{
  "n_head": 6,
  "n_kv_head": 6,
  "head_dim": 32,
  "activation": "swiglu",
  "norm": "layernorm",
  "positions": "rope",
  "init": "trunc",
  "init_std_o": 0.0,
  "grad_clip": 1.0,
  "batch_tokens": 32768
}
MLP neurons of a small language model. Each row is named by its layer, matrix (gate and up: input weights) and neuron, and shows model dimensions 16-143. Each number is 128 + 24 x the weight over its row's rms, rounded and kept within 0 to 255. A neuron's up and down rows have the sign that makes its largest values positive.
After each neuron's rows, "fires on" lists the tokens most often at its 100 highest values on Wikipedia text that the model never trained on.

L5.gate274 [145 133 158 125 166 115 117 137 135 148 133 176  79 142  96 102 152 108 146 118 182 171 139 108 107 152 130 155 166 107 123 149  94 158 120 124  90  86 152 130  79 108 133  99 163 113 108  82 143 110 142 101 154 126 124  93 130 110 154 126 153 103 173 144 113 127 133  64 164 147 144 181 135 107 122 133 151  94 128 154 137 134 122 112 110 125 117 144 133 127 119 143 127 106 149 107 127 120 168 170 118  86 149 128 129 139 110 120 127 138 137 112 177  93 148 122 141 137 121 109 161 138 121 109 117  99 144 169]
L5.up274 [134 115 131 121 149 109 110 126 119 129  92 104 147 145 121 161 122 160  75 106  81 131 153 117 136 173 121 133 172 134 110 155  87 138 149 123 169 147 100 151 135 103 137 130 135 124 129 154 147 119 132 131 172 121 142 129 120 123 150 108 139 133 127 133 146 155 161 129 104 131 126 115 153 147 160  97 113 119 156 187 137 139 141 128 130 104  88 160 107 148  96 124  88  76 115  83 142 163  95 123 117 132 116 106 168 125 135 172 147  65 125 122 157 108 118 114 169 169 113 120 113 162 156 118 112 128 120  95]
fires on: "\n\n", "s ", ") "

L9.gate448 [104 121 128 128 178 125 146  79 124  92 123 167 152 120 153 146 149 131 120 103 116 144 107 150  96 146 121  92  63 159 129 103 173 117 176 151 118 131 134 127 116 123 142 136 133 109 127 106 161 128  89 126 120 107 153 140  78 148 118 127 147 148 126 106 122 142 126 117 133 130 183 165 138 100 105 160 122 118 153 195 126 171 132 106 123 111 133 118 133  99 127  93 121 130 171  87 136  96 175 131 133  89  70 112 149 161 119 126 132 130 143 125 134 129 103 140 133 128 125 112 111 156 144 136 147 116 155 151]
L9.up448 [104 123 107 108 168 133 128 110 170 105 121 119 172 129 121 123 140 159 102 125 121 138 114 128 149 142 120  82 127 163 135 109 110  91 140 151 130 131 160 106 108 125 125 158  99  99 129 106 151 161  96 126 180 114 159 126 116 159 101 141 145 160 143 119 183 131 137 116  94 103 157 125 130 115 122 111 159 126 134 108  55 158 118 117 139 140  86 113 115  90 160  87 104 132 161 118 136  88 104  97 137 123 138 108 160 150 128 125 152 101 167 118 108 127 118 155 135 136 117 130  94  83 135 159 125 177 162 150]
fires on: "ed ", "ing ", "ve ", "ving ", "work ", "served "

L3.gate13 [126 119 144 121 155 124 117 147 141 131 166 131 162 144  40 124 127 131 130 101 111 164 123 131 162 130 116 163 113 119 138 129 145 162 141 124 127 105 127  95  99 108 151 126 144 130 105 108 153 111 159 133 151 174 115 152 154 155 117 151 108 114 145  85 163 126 111 179 129 114 119  86 147 153 108 115 112 137  86 116 148 129 128 124 123 105 142 154 113 124 119 124 132 140  89 113 124 126 131 141 111 117 138 142 157  67 132 167 129 113 106 179 150 143  92 108 113 112 155 142 112 166 153 110 111 118 129 169]
L3.up13 [141 108 123 121 151 171  81 130 120  65 201 155 119 135 104 104 126  97 141 135 117 107 107 118 132 128 161 104 102 142 116 111 104 112 121 141 146 142  97 107 175 102 151 166 163 109 121 110 113 123 130 117 148 146 134 135 158 129 133 100 143 126 130 173 134 139 138 151 127 123 132 127 123 107 140  87 114 154 107 142 135 118 150 145 118 141 140 126 146 118 148 125 148 134 127 120 104 148 134 131 145 113 146 114 159 139 152 128  89 133 128 107 130 147 141 165 100 133 129 128  86 175 180 182  82 133 120 156]
fires on: "by ", "es", "Q"

L2.gate693 [153 132 113 130 159 153 101 104 146 149 107 148  99  98 140 131 162 111 128 101 173 112  98 123 151  82 124 114 162 157 103 113  95  97 123  93 131 180 174 128 148 115 146 124 166 102 107 134 140 142 116  91 144  96 151 169 129 100 117 113 156 125 177  83  51 120  87 148 162 155 143 110  85 131 148  91 128 161 102 139 125 123 126 136  90  78 137 135 110 136 162  95 144 141 137 109 162 137 141 105 145  83 144 115 138 115 142  92 137 115  78 134 151 134 115 130 142 184 137 165 134 134 117 129 105 143 128 140]
L2.up693 [115 146 134 141 167 112 145 119  86 119 130 134  77  80 130 145  77 196 122 126 153 112 113 111 122 153 175  88 126 138 149 140  99 124 131 125 136 159 154 139 118  88 162 111 135 142 116 171 138 120 124  82 112  85 174 120 109 124 140 114 142 162 134 147 115 120 133 127 120 132 130 174 104 145 129 105 109 143 146 130 143  93 127 155 147 130 144 133 136 104 128 135 149  78 122 171 172 120 154 124 154 155 108 104  60 128 113  40 100 145 136  85 131 135 142 165 174  98 120 101 128 111 110 130 128  93 160 109]
fires on: "r", "ar", "m", "w", "im", "u"

L5.gate497 [ 75 137 102 172 104  93 127 102 104 122 117 147 133  96 110 136 122 105 137 144 108 194 148 137 132 136 138  99 170 138 135 156  85 172 103 153 144 154 145 131 134 113 147 133 134 124  93 105 176  94 121 106 139 137  84 115 117 137 116  63 157 118 147 121 128 159 117 126 111 117 166 153 118 131 136 155 142 107 139 128 156 160 101  96 174 117 115 100 148 114 122 113 128  88 147 159 120 109 115 159 116 111 141 154 166 126 130 152 162 118 121 112 158 104 159 153 128 142 166  89 100 135 143 132 124  74 138 158]
L5.up497 [111  93 149 117 159 113 148 202  90 148 123 120 131 126 125 121 158 112 113 101 119 146 130 111 137 127 136 153  89 113  86 126 128 150 120  96 128  84 145  93 109 130 134 136 161 138 116 164 149  77 115 147 112 125  86  91 152 110 175 127 136 115 144 166 138 130 107 114 163 154 126 141  94 144 191 165 111 121 143 151  87 123 113 130 114 140 118 142  88 141  85  86 124 121 116  96 133 142  90 123 113 125 110 176 140  97 134 133 117  98 130 105 201 124 154 129 150  93 164 109 113 112 119 103 113 128 133 165]
fires on: "\n", "\n\n"

L10.gate750 [125 132 122 109 135 135 100 126 176 143 150 103 109 118  99 137 109 160 162 155 132 117 120 156 133 159 138 123 130 115 110 136 146 145 126 141  67 111 144 148 127 131 119 151  95 106 153 103  88 120  80 138 170 150 167 148 185 138 153 144 134 131 117  98 158 151  94  97 124  86 143  92 158 133 122 105 145 146 121 129 147 122 105 114 143 110  78 175 138 136 107 147  81 135 132 146 156 127 156 147 121 144 129 149 155 151 158 156 156 121 144 129  96 117 169  84 122 132 137 117 122 160 158 161  92  80 110 121]
L10.up750 [124 116  93 146 149 111 156 143 126 108 201 159 108 140 124 111 105 115 141 127 153  85 131 104 124  98 136 196  91 177 142 110 119  90 138  61 137 109 105 133 123 127 129  93 120 126 139 124 125 148  84 148 121 166 138 143 143 141 142 121 129 189 109  97 148 100 151 130 135 111 121 104 100  69 129 111 106 135 162 114 125 128 134 142 149 162 134 138 149 120 134 101 136 130 118 103 113 114 162 108 122 114 204 124 114  89 126 153 134 117 111 150 153 109 142 104 176  96  94 174 112 124 148 169 117 145 102 135]
fires on: "at", "or", "in", "i"

L2.gate58 [117 105 124  97 151 132 121  99 103 124 111 129  64 116 120 124  88 139 136 147 108 121 110 103  67 138 209 157  91 151  84 139 165  62 122  98 145 100 142 125  94 157 106 130 152 125 132 102 137  94 130 130 103 116 142 104  97 140 168 138 109 107 113 174  89 123 144 152 139 112 130 118 116 112 147 154 167 141 133 107 107 123 131 135 116  90 134 119 152 131 118 182 127 123 149 138 139 125 178 119 145 142 128 141 108 148  98  88 140  89 148 118 152 126 119 134 154  85 144 132 126 155 167 152 107 124 113 136]
L2.up58 [ 89 134 130  81 109 124 178 138 120  76 174 117 148 150 115 105 110 111 155 100 123 132 142 115 133  89 129 123 123 155 106  98 136 112 114 129 106 131 140 118 130 137 116 135 118 118 133 110 143 127 111 128 172 138  85 127 122 141 140 102 120 123 159 116 119 174  89 109 160 171 116 129 145 128 112 140 105 135 125 121 129 160 116 128 138  91 127 123 122 107 128 159 100 155 178 149  89 155  98 155 148  95 208 155 152 126 149 130 201 115 132 129 164 114 140 184 110 160  99 149  83 140 148 137  77 121 115 150]
fires on: "w", "st", "l"

L3.gate366 [142 105 116 145 116 171  69 121 128  94 129  94  81 126 133 120 132 123 133 148 122 127 141 109 102  99 160 132 124 129 161  94 133 165 102 117 145 119  93 129 198 148 120 151 174 129  94 116 143 121 137 152 162 146 116 130 138 128 142  83 150 116 125 170 145 121 129 129 124  74 170 105 115 117 132  99 140 155 159 112 160 137 137 149 146 135 154 105 153 116 120 174 130 172 142 153  93 120 154 146 141 144  89 131 138 100 107 164 116 149 123 126 100 151 141 120 117 163 126 140 138 145 147 172  53 148  91 147]
L3.up366 [116 149  96 111 112 143 102 119 125  98 122 142 128 103 129 179 111 155 190 115 105 118 148 136 139 107 137  90 137 136 142 123 113 167 107 103 129 114 140 114 116 163  96 123 109 103 142 140 155  97 165 152 141 100 141 126 156 149 146 107  98 125 168 102 124 116 145 154 106 150  80 123 125 155  97 119 122 137 126 104  95 137 106 132 162 142 120 117 100 101 150 102 134 171 120 117 142 119 104 141  88 131 128 103 163 128 115 130 130 110 123 180 112 131  75 124  95  90  96 106 145 168 123 122 114 113 147 111]
fires on: "5", "3", "6", "4", "ich", "7"

L5.gate574 [160 176 139 155 135 129 122 132 154  92 123 164 104 112 137 146 163 120 117 177 136 123 120 125 128 166 116 116  73 119 131 140 121 124 144  99 111 115  84  90 131 121 101 120 111 124 135 109 128 139 149 107 121 126 109 154 140 118 112  79 121 107 107 153 130 155 193  95 123  84 115 113 103 153 159  96 141 190  85 125 146 120 132 118 107 162 156 129 122 111 135 174 123  97 104 188 102  91 123 147 104 165 135 160 152 106  96 113 146 134  95 120 165 111 155 129 155  93 146 115 119 157  86 121 107 124 142 125]
L5.up574 [131 120 171 128 133  93  89 128 124 111  54 125 124 162 122 176 131 127 142 163 135 124 155 111 105 143 154 132 149 134 127 171 113 146  84 136 129 123 111 149 136 131 138 134 160 152 115  85 115 105 139 128 150 131 133 161 122 115  89  83 110  94 118 109 113 155 131 100 120 135 117 114 145 155 134 116 118 148 114 112 134 115 115 134 107 164 181 136 155 183  92 135 106 144 107 152 109 130 177  74 106 155 141 117 108  90  96 140 122 170  94  94 140 118 132 164 135 135 150 136 172 101 170 117  64 103 123 136]
fires on: "a ", ". ", "and ", "U", "ina ", ") "

L3.gate305 [ 79 152 129 114 107 154 104 154 118 133 121 148 160  65 133 111 111 101 132 128 139 118 106 152 113 123 131  90 130 120 132 149 123 167 139 138 125 152 171 168  98 152 132  94 152 161 159 166 163 165 159 105  95 150 142 123 133 146 153 133 103 102 127  72  99 135  95  92  94 105  99 142 159  75 141 138 114 142 107 104 159 139 122 113 155 101 159 126 124 106 148  88 137 150 132 120  83 112 152  98 136 165 119 192 100 117 162  82  88 134 126 120 129 172 121  96 122 113 171 133 119 134 106 129 132 118 131 123]
L3.up305 [127 123 127  94 120 104 137 166 101 131 135 145 136  74 157 109 153 100 130 145 164  96 105 110 134 122 142 118 135 142  98 124 115 139 109 112  85  83 142 164 145 129 144 149 157 112  94 128 134 122 123 119  99 163 142 169 202 100 111  95 156 134 168 122 101 134 135 102 135 109 140 143 104  97 179 170 122 148 147  97  94 132 135 151 131  82 126 106 118 113  86 107 175 150 163 104 168 144 144 154 161 132 140 141 121 162 112 110 132 110  97 133 132 109 138 146  77 111 132 154 138  94 108 102 104 142 159 121]
fires on: "r", "sp", "P", "S", "ur", "Cor"

L10.gate314 [139 135 143 148 150 112 164 126 104 141 129 154 125 111 133 109 135 106 104 142 105 138 137 106 126 165 100 155  81 112 107 120 140 105 142 121 157 135 137  97 177 103 121 166 173 153  84 101 190 125 162 159 149 141 129 119  94 133 162 137 144 121 148 159 145 105  80 118 167 130 137 141 106 135 167 114 120  96 135 128 156 155 137 110 142  87 157  87 129 180 127 147 121 143 179 113 124 109 145 120 161 107 120 118 134 119  99 137 109  88  71  99 106 114 124 123 105 165  90 154 107 179 140 121 111 120 112 111]
L10.up314 [140 116 166 131 136 155 132 145 123  89 147  97 122 103 123 155 180 142 151 148 100 174  91 136 128 127 153 123 141 115 116 134 150  97  93 146 109 135 102 121 126 121  92 139 117 149 115 115 111 146  78 140 142 145 104 142 148 166  89 134 124 119 131 135 130 102 146 153 137 146 146  67 146 155 110 126 173  81  93  99  85 127 106 140 102 119 112 102 141 135 134 139  85 164 105 124 134 127  81 121 123 118 104 144  53 115 136 136 135 120 129 144 111 168 165 145 161 143 113 132 111 137 100 116 113 163 134 108]
fires on: "ed", "cent", "en", "d", "med", "it"

L5.gate692 [114 166  83 114 142 129 141 147 152 147  96 119 101 114 155 124 112 160 146 163  99 154 138 118 161 172 107  97 117 127 152 117 155 123  90 145 127 134 123  83 122 106 154 100 151 137 119  99  93 138 107 151 138 109 100 141 124 128 113  98 166 154 154 120 122 157 102 140 140  84 137 132 131 198 129 126 145 170 114 118 181 178  96  79 139 123 127 101 112 108 138 182 113 131 145 113 136  85 114 148 142 142 157 135 145 141  75 149 121 135 143 134 157 114 155 168 102 114  92 131 115 156  95 126  97 109 149 112]
L5.up692 [169 131 152 115 148 129  89 147 146 121 135  95 104 125 121 103 152 153 141 124 108 129  93  94  94 133 100 122 129 119 130 106 131 110  87 130 164 122 135 117 146 154 129 108 155 116 159 135 143 108 147 114 116 142  67 149 151 142 124  90 110 111 119 169 101 112 136 119 153 127 102 135 108 179 169 133 150 162 127 136 126 108 108 100 109 151 156  91  96 176 125 164 139 117 120 109 127 110 148 128 143 141 119 141 132 100  79 125 157 120 140  85 199 126 164 142 129 123 144 107 102 228 115 127 101 119 146 134]
fires on: ". ", "- ", "\n"

L7.gate570 [147 182 115 160 157 146  86 104 167 122 103  82  86 124 109 181 119 134 115 130 131 150 145 127 101 155 113  73  85 126 107 112 103 152 165  89 121 161 121 113 145 118 115 157 140 131 135 124 142 128 147 136 117 112 138 168  93 114 145 150 156 106 142 165 103 117  76 100 121 110 122 138 131 130 128 173 143 126 143 165 147 112 120 104 166  90 121  98  92 153 126 124 102 117  86 149 117 152 122 124 124 149 147 113  96 102  86 118 149 137  90 113 105 121 135 107 167 158 108 122 147 145 142 129 117 108 110 105]
L7.up570 [158 153 181 130 144 123 124  76 155 136  94 133 171 126 169 169 110 133 136 172 131 106 114 133  84 101 106 113 113 132 124  76 176 130 129 137 137 129  91 131  99  92 128 148 130 141 156 137 129 112 123 169  82 116 128 129 119 149 124  66 184 157 124 131 125 116 123 101 128 134 142 132  92 140 142 139 124 138 119 107 153 123 123 125 151  92 116 131 153 136 182 131 147 120 101 118 126 135 143 108 103 102 130 121  87 129 107 132 156 142  87 107 120 119 131 100 111 129 122 112 153 115 157 118 155 114 114 139]
fires on: "\" ", ". ", ") ", " ", "_", ": "

L10.gate257 [145 109 109 105 131  93  97 114 150  69  89 138  93 134 143 105 101 133  88 116 158 147 146 122 187 163 131 105 156 153 115  97 142 121 148 111 128 146 176 154 175 133 103 144 109  81 119  87 111 149 143 126 188 158 113 145 135 120 164 131 148 162 170 125 140 164 107 103  99 126 118 123 177 106 138 130 118  85 136 135 101 113 145 110 132 127 128  98 145 151 113  98  90 103 155 113 121 124 152 135 115 115 169 132 137 155 153 114 111 112 108 137 116  88 141 133 120  95 160 133 142 110 148 154 149 139 131 102]
L10.up257 [ 94  78 117 112 156 165 122 141 150 146 108 109 123  97  84  85 152 158  65  68 128  99 121 128 164 131  75 114 123 170 130 152 171 154 141 148 121 157 147 119 137 144 140 135 151 122 148 122 117 144 145 163  99 148 127  97  94 147 129 121 113  96  79  79 133 136  81 133 149 157 124 120 117 158 116 128 111 150 135 128 121 103 117 109 146 154 117 108 177 130 134 110  81  89  92 121  90 122 109 110  63 139 135 141 119 129 136 148 126  92 102 138 159 125 146 119 131 115 153 165 143 118 134 118  94 149 145 160]
fires on: "ing ", "moved ", "er", "ed ", "ame ", "went "

L9.gate350 [120 117 112 127 139 111 123 164  99 106  87 125  98 124 123 124 117 116  94 148 140 137 115 127 158 150 170  82 130 145 134 143 119 170 129 149  96  85 151 158 123  94 145  95 154 111 105 153  82  91 128 153 136 145 164 137 140 109 130  99 163 145 145 132 170 103 120 162 110  92 105  86 159 163 125 175  95 119 120 108 118 147 134 125 140 159 106 122  73 124 111 121 139  92 142 148 114 160 139 164 142 152 138 117 165 158 138 129 120 133  91  90 121  93 173 132 139 133 157 140 105 124 111 126 155 163 118 104]
L9.up350 [150 148 118 108 101 129  56 144 148 102 136 152 139 143 152 100 139 128 137 161 146 116 102 119  86 115 140 172 126 162 102  77 140 151 158 150 125 140 164  90 182 123  83 143 119 119  88 118  92 165  97 134  80 143 122 131 107  72 117 152 177 133 128  89 168 143 119 136 148 123 139 135 124 148 173 127 161 128 161 156 111  77 146 139 137 130 171 111  98 135 135 135 100 134  99 126 153 145 141 147 138 163 146 124 111 129  99 109 135  89 111 111  89 139 122 140 119 121 136 104 111 129 167 142 112 129 125 113]
fires on: ". ", "|", "ad", "ed ", "."

L6.gate81 [129 100 110 164 166  76 161 100 152 169 130 173  86 162 109 144 112 126 164 108 111 155 113 120 159 130 169 181 132 117  85 103  98 151 159 161 107 125 116 132 137 119  92 145 100 105 108 152 115 147 108 110 168 112 104 121 159 102 129 135 110 135 107 164 115 108 119 130 158 111 144 107 141 125 102 138 112 145  93 128 124 118 139  87 106 123 102 153 161 122 153 153 116 156 128 136 145 119 121 164 123 167 130 136 161 129 120 183 120 166 121  98 121 131 101 117 146 119 108 116 125 131 113 148 161  96  81 150]
L6.up81 [ 92  95  80 125 106 115 124 106 100 134 191 165 119  98 134 136 125  80 129  84 107 131 166 135 145 114 116 104 106 124 131 120 153  86 118 120 146 143 106 117 116 128 119 139 150 140 141 119 124 140 103 156 192 136 149 113 156 122 148 143 168 130 122 146 139 103 168 111 121  70 156 147 176 148  80 140 146 152 132 114 109 133 120 129 147 173 123 141 114 121 175 159 150 128 148  99 114 139 133 137 123 138 130 127 157 106 107 126 133 139 221 171 138 125 131 126 152  85 148 118 128 105 117 132 147 125  88  59]
fires on: "y", "y ", "or"

L2.gate84 [116  94  65 177 136 128 100 174 128  97 133 151 124  92  98 153 142 105 160  99 123 126 122 140 151 107 126 129 126  83 149 144 123 163 130 117 134 126 140 135 160  90 113 125 151 136  71 110 113 157 132 113 137 167 155 124 139 124 134 169 117 140 135 132 127 151 103 100 104 135 164 114 166 120 114 146 102 120 126 132 142 193 128 139 175 130  71 227 115 138 100 152  99 133 131 150  97 141 131 135  81 178 139 135 134 143  80 130 106 133 150 174  70 136 149 135 123 116 147  95 160 137 120 140 107  61 139  98]
L2.up84 [134 121 112 136  93  93 120  79 138  96 132 154 119 157 161 124 110 124 151 114 109 125 156 134  91 132 168 146 140 137  44 138  73 149 123 107  95 156  90 167 149 112 144  83 146 114 179 124 121 134 176 146 121 136  93 107 120  71 133 164 112 114  78 103 134 160 139 159 138 126 171 104 142  81 110 123 134 123 120 183 120 154 118 117 124  90 159 137 129 129 153 110 110 132 148 134 127 133 147 140 137 158 120 135 117 134 151 129 122 122 130 133 122 102 127 124 129 125 192 129 117 148 135 134 172 115 164 112]
fires on: "ug", "ri", "riv", "ev", "ag", "ir"

L10.gate533 [158 116 143 155 150 102 143 123 152  84 161 129 127 138 111 104 141 102 156 159 153 143 101  98 166 177 164 115 145 119 118 112  93 161 123  77 132  82 149 129 137 102 104 130 180 132 157  96 152 134 123 136 145 115 127 141  91  92 114 114 137 109 132 116 145 139 117  93 149 128 198 122 163  99 130 114 130 157 166 131 174 154 121 103 158 139 129 144 116 163 152 142 120 103 104 146 133 114 151 148  90 120 183 161 119 140 110 151 139 138 153 101 133 115 137 149 137 174 161 101 115 116 122 134 151 119  96 121]
L10.up533 [149 129 106 131 143 110 115 126 131 173 146 121 121 158 134 116 136 162 116 107 153 121 139 130 125 153 101 133 134  90 175 137 105 132  79 129  62 107 121 189 121 113 145 109 163 120 123 114 164 104 113 120 150 120 130 128 125 127 109 170 160 161 137 102 122 143 128 112 194 139 139 102  96 130 139 146 159 165  89 164 152  78 124 111 140 158 121 125 107 161 146 154 117  85 104 149 113 128 124 157 129 113 124 137 141 144 186 128 115 144 111 150 166  87 122 146 152 129 142 109 167 106 140 117 116 141  96 135]
fires on: "\n\n", "a ", "ted ", "(", "became ", "orig"

L7.gate122 [166 175 106  88 165 133 127 126 168 108  93 138 132 145 136 136 150 139 114 151 128 147  83 112 118 154 149 105  77 112 130  99 116 123 100 110 146 100 115 129 145 129 104 121 118 115 177 137 139 162 140 134 133  83  97 152 115 101 142  67 153 136 178 113 154  97 135 110 120 108 102 141 108 163 144 138 139 192 108  90 162 108 156 111 142 109 119 131 112 132 145 146 107 122 145 112 123 159 101 134 118 151 206 166 127 126 142 134 132 132  87 100 124 107 134 123 145 178 145 134  93 129 126  86 138 114  88  92]
L7.up122 [142 139 109 130  92 122 103 123  80 173 126 153 125 107 103  98  91 111 110 121  87 133 129 128  72  84 150 138 124 129 126 115 119 171 107 141 186 152 130 103 146 120 126 167 129 130 141 120 108  99 110 159  95 120 142 124 145 104 103 123 172 131 154 131 144 129 109  91  81 139 110 126 145 176 156 143 131 138 136 108 138 174 121 122 161 133 149 140  92 149  87 153 153 106 122 149 138 131 159 115 173 149 168 119 122 119 122 104 180  95 144 124 113 155 126 109  91  97 166 117 145 176 178 126 108 104 112 125]
fires on: ". ", "\n"

L3.gate550 [117 144 112 186 157  71  93 134 164 116 139  88 127 167 119 142 141 149 117 140 146 136 107 130 128 128 132 118 164 131 154 128 178 153  99 104 113 128 121 139 149 103 155 155 120 118 139 121 100 168 113 115 119 121  97  84 120 102 167 124 108 121  25 111 124 110 158 139  87 113 138 145 158 139 149 127 131  92 134 183 143 128 121 117 113  87 144 141 133  97 107 129 156 150 138 123 144 121 149 155  86 120 142 138 109 150 158 129 120 139 126 120 100 117 121 133 124  84 113  66 135 128 170 141 148 116 100 109]
L3.up550 [114  69  90 142 106  88 132  78  60 141 113 138 107 139 158 114 122 129 150 152 150 150 152 133  90 100 173 117 147 114 110 160 110 153 153  88 100  90 116 150 131 148 147  73 112 148 192 127 171 126 122 116 109  89 137 138 103  83 120 142 123 157 109 109 138  98 129 166  92 126 153 132 147 142 131 126 100 145 181 117 112 119 116 134 134 118 147 136 107 137 137 130 101 165 155 118 104 135 156 119 100 138 144  86 138  86 117 153 133 133 148 121 118 143 167 153 149 140 171 114 110  80 149 114 110 130 151 148]
fires on: "ine", "ag", "ug", "n", "ne"

L3.gate124 [ 97 156 160 147 145 130 130 155 158 120 152 160  94  90 117 111 160 149 147  90 164 139  83 121 106 126 168  93 118 128 161 142 142 155 124 138 111 156 139 139 115 150 134 117 150  97 116 141 116 118 111 101 102 109 143 138 149 103 134 164 109 133 138  98 114 142 156 114 116 109 114 148 112  80 137 134 138 165  90  65 186 120 120  98 144 127 144 105 112 127 119 105 142 133 141 167 135  89 118 128 134 140 165  98  81 104 107  74 103 116  72  85 122 113 167 135  81 146 167 106  96 136 108 121 126 135 117 127]
L3.up124 [154 148 156  99 200 114  99 130 144  90 121 128 144  83 140 133 121 106 123 121 147  90  97  89 134 137 153 101 111 125 167  88 107 128 112  98  92 170 171 157 113 116  84 134 179 128 121 129  87 112 116  96 118 124 148 158 102 111 175 116 135 131 121 105  91 149 137 146 129 102 136 127 126 128 144 128 140 141 125 124 133 115 158 159 120 104 172 132 121 121 110 110 173 138 146  97 148 116 123 118 179 138 143 118 106 143 113  98 119 141  92 129 118 140  94 109 101 145 132  97 121 134 132 158 142 142 129 126]
fires on: "C", "r", "P", "m"

L5.gate453 [142 157 105 133 102 112 135 131 197 173 127 149  92  90 133 127 172 113 147 125 132 129 149 112 147 135  86 126 166 152 138  98 120 107  86  99 139 134 106 117 158 170 124 152 139  92 146 126 180 135 134 153 129 102  90 158  94  79 125  99 171 120 171 176 137 111 108 135 127  98  95 152 111 135 139 178  71 140 106 119 163 127 106  87 149 146 132 120 156 142 128 132 122 110 118 126  96 123 145 110 134 125 157 171 123 110 135 121 163 115 126 120 155  90 152 126  91 139 143 122 156 132 123  95 112 108  84 110]
L5.up453 [166 134 117 128 121 102 113 125 124  99 137 128 140 121 119 168 160 157 159 172 125 161 111 128 126 155 118 123 137 126 139 133 123 149 117 116 119 106 113 108 158  98 160 114 127 165 149 174 109 154 141 166 143 153 137 126 105  91  66 103 126  95  85 148 128 119 133 154  87 147 166 187 157 144 110 120 113 164 177 151 112 141 127 118 139 135  81 112 106 131 115 144 132  71 107 123 109 152 129 131 118 145 151 105 150 171 101 135 157 128 155  72 105 119 143 149 121 115 157 106 134  71 160 110  87 112 122 120]
fires on: ". "

L2.gate493 [126  84  79 132 149 167 131 153  95 120 166 134 128 112 114 123 111  81 129 101 159 116 156 145 140 144  81 142 137  81 132 180 166 146 130 105 136 117 143 156 127 109 133 127 140 159  90 129 161 113 188 105 126 141 163 167 107 133 100 145 125 118  93 128 127  72 143 127 122 162 139 190 147 129 127 131 149 139 132 109 156 138 132 139  86 125 131 127  89 124 129  89 182 102 101 195  93 119 126 142 113 131 120 113 117 127 136 102 133 129 165 135 107 124 109 154 138  79 127 142 127 126 180 112  96 122 120 131]
L2.up493 [131 155  84 108 128  92  85 108 104 102 133 153 125 157 113 121 101 107 145 113 132 128 128 133 116 156 143 151 113 143 114 139  86 138 154 122 157 143 123 125 144 106 155 168 158 127 181 129 174  98 148 127 135 146 143 136 117 139 123 139 145 143 150 171 140 129 138 156 116  73 162 138 120 158 153  97  88 130 108 171 150 156 126 135 149  52  71  85 113 158 106 133  93 140 143 159 127 153 128 110 102 108 159  71 121 157 137  99 117 136 135 148 129 118 108 104 121 158 117 161 108 132 147 112 103  97 143 155]
fires on: "es", "ys", "has ", "Me", "me", "iti"

L10.gate422 [146 108 137 151 156  81 118 159 115 144 122 148 119 128 131 131 132 125 150 144 142 136 133 122 164 150 100 158  88 126  77 137 137 154 130 142 124 117 112 135 114 113 100 153 133 158 109 120 139 126 178 112 172 141 129 146 142 109 102 116 106  72  78 158  99 118 138 127 104 113 110 117 146 158 122  68 123 152  49 106 169 157 126 108 135 115 104 112 148 131 109 132 123 130 135 170 186 134 115 117 123 143 122 161 162 141 156 115 129 133 112  72 148  48 132 127 114 137 113  93  88 163 127  89 118 125 146 150]
L10.up422 [130 139 148 136  64 135  77  81 120  45 127 131 148 123 101 131  77  90 149 141 118 139 124 131 115 166 101 104  98 103 123 145 159 148  93 107  97 116 124 145 125 112 130 149 156 144 137 114 164  99 119 133 119 119 117 135 166 128 136 127 162 149  88 115 163 127  97 148 118 112 126 122 117 148 122 129  92 192 106 123 137 145 130 124 119 125 135 124 129 117 120 124 106 140 106 124 128 109 109 121  76 166 145 132  98 120 148 120 114 147 171 120 140 120 178 215 103  95 129 125 123 145 147 127 149 117 166 131]
fires on: "is", "cre", "es", "s", "He"

L10.gate448 [ 94 138  67 125 144 132 141  48 140 133  96  85 126 117 165 126 134 108 121 105 150 147 167 143 143 169 109  80 146 151  98 148 129 126 154 172 125 115 189 128 143 147 111  84 128 103 111 117 110 137 143 157 151 115 152 101 117 157 153 118 135 149  72 120 150 119 128 107 132 152 116 154 149 103 139 130 135 112  93 147 115 145 119 106 126 140 115  80 118  98 140 104 102 119 203 102 106 116 144 103  99  94 127  87 163 158 104 114 118 176 151 131 134 109 120 114 146 102 141 123 112 104 109 138 162 129 162 110]
L10.up448 [125 139 140 135 125 168 149 112 147  83 107 126 115 146 167 188 104 185 126 103 136 136 120 126 113 131 171 107 103 125 131 161 166 141 125 159  72 166 164 126 132 121 144 138 150 110 138 148 120 138  99 117 143 138 153 149  99 132 134  89 146 136 123 114 120 134 131 137 129 145 101 111 146 165  91 139 144 104 123 126  97 126 114 115 157 150 115 121  79  76 121 114 102 129  94 128 115 128 182 106 138 154 115 119 135 123 145 131  96  67 145 137 137 102 130 113 126 132 143 141 122  81 127 125 119 120 141 131]
fires on: "ed ", "ing ", "ame ", "moved ", "located ", "s "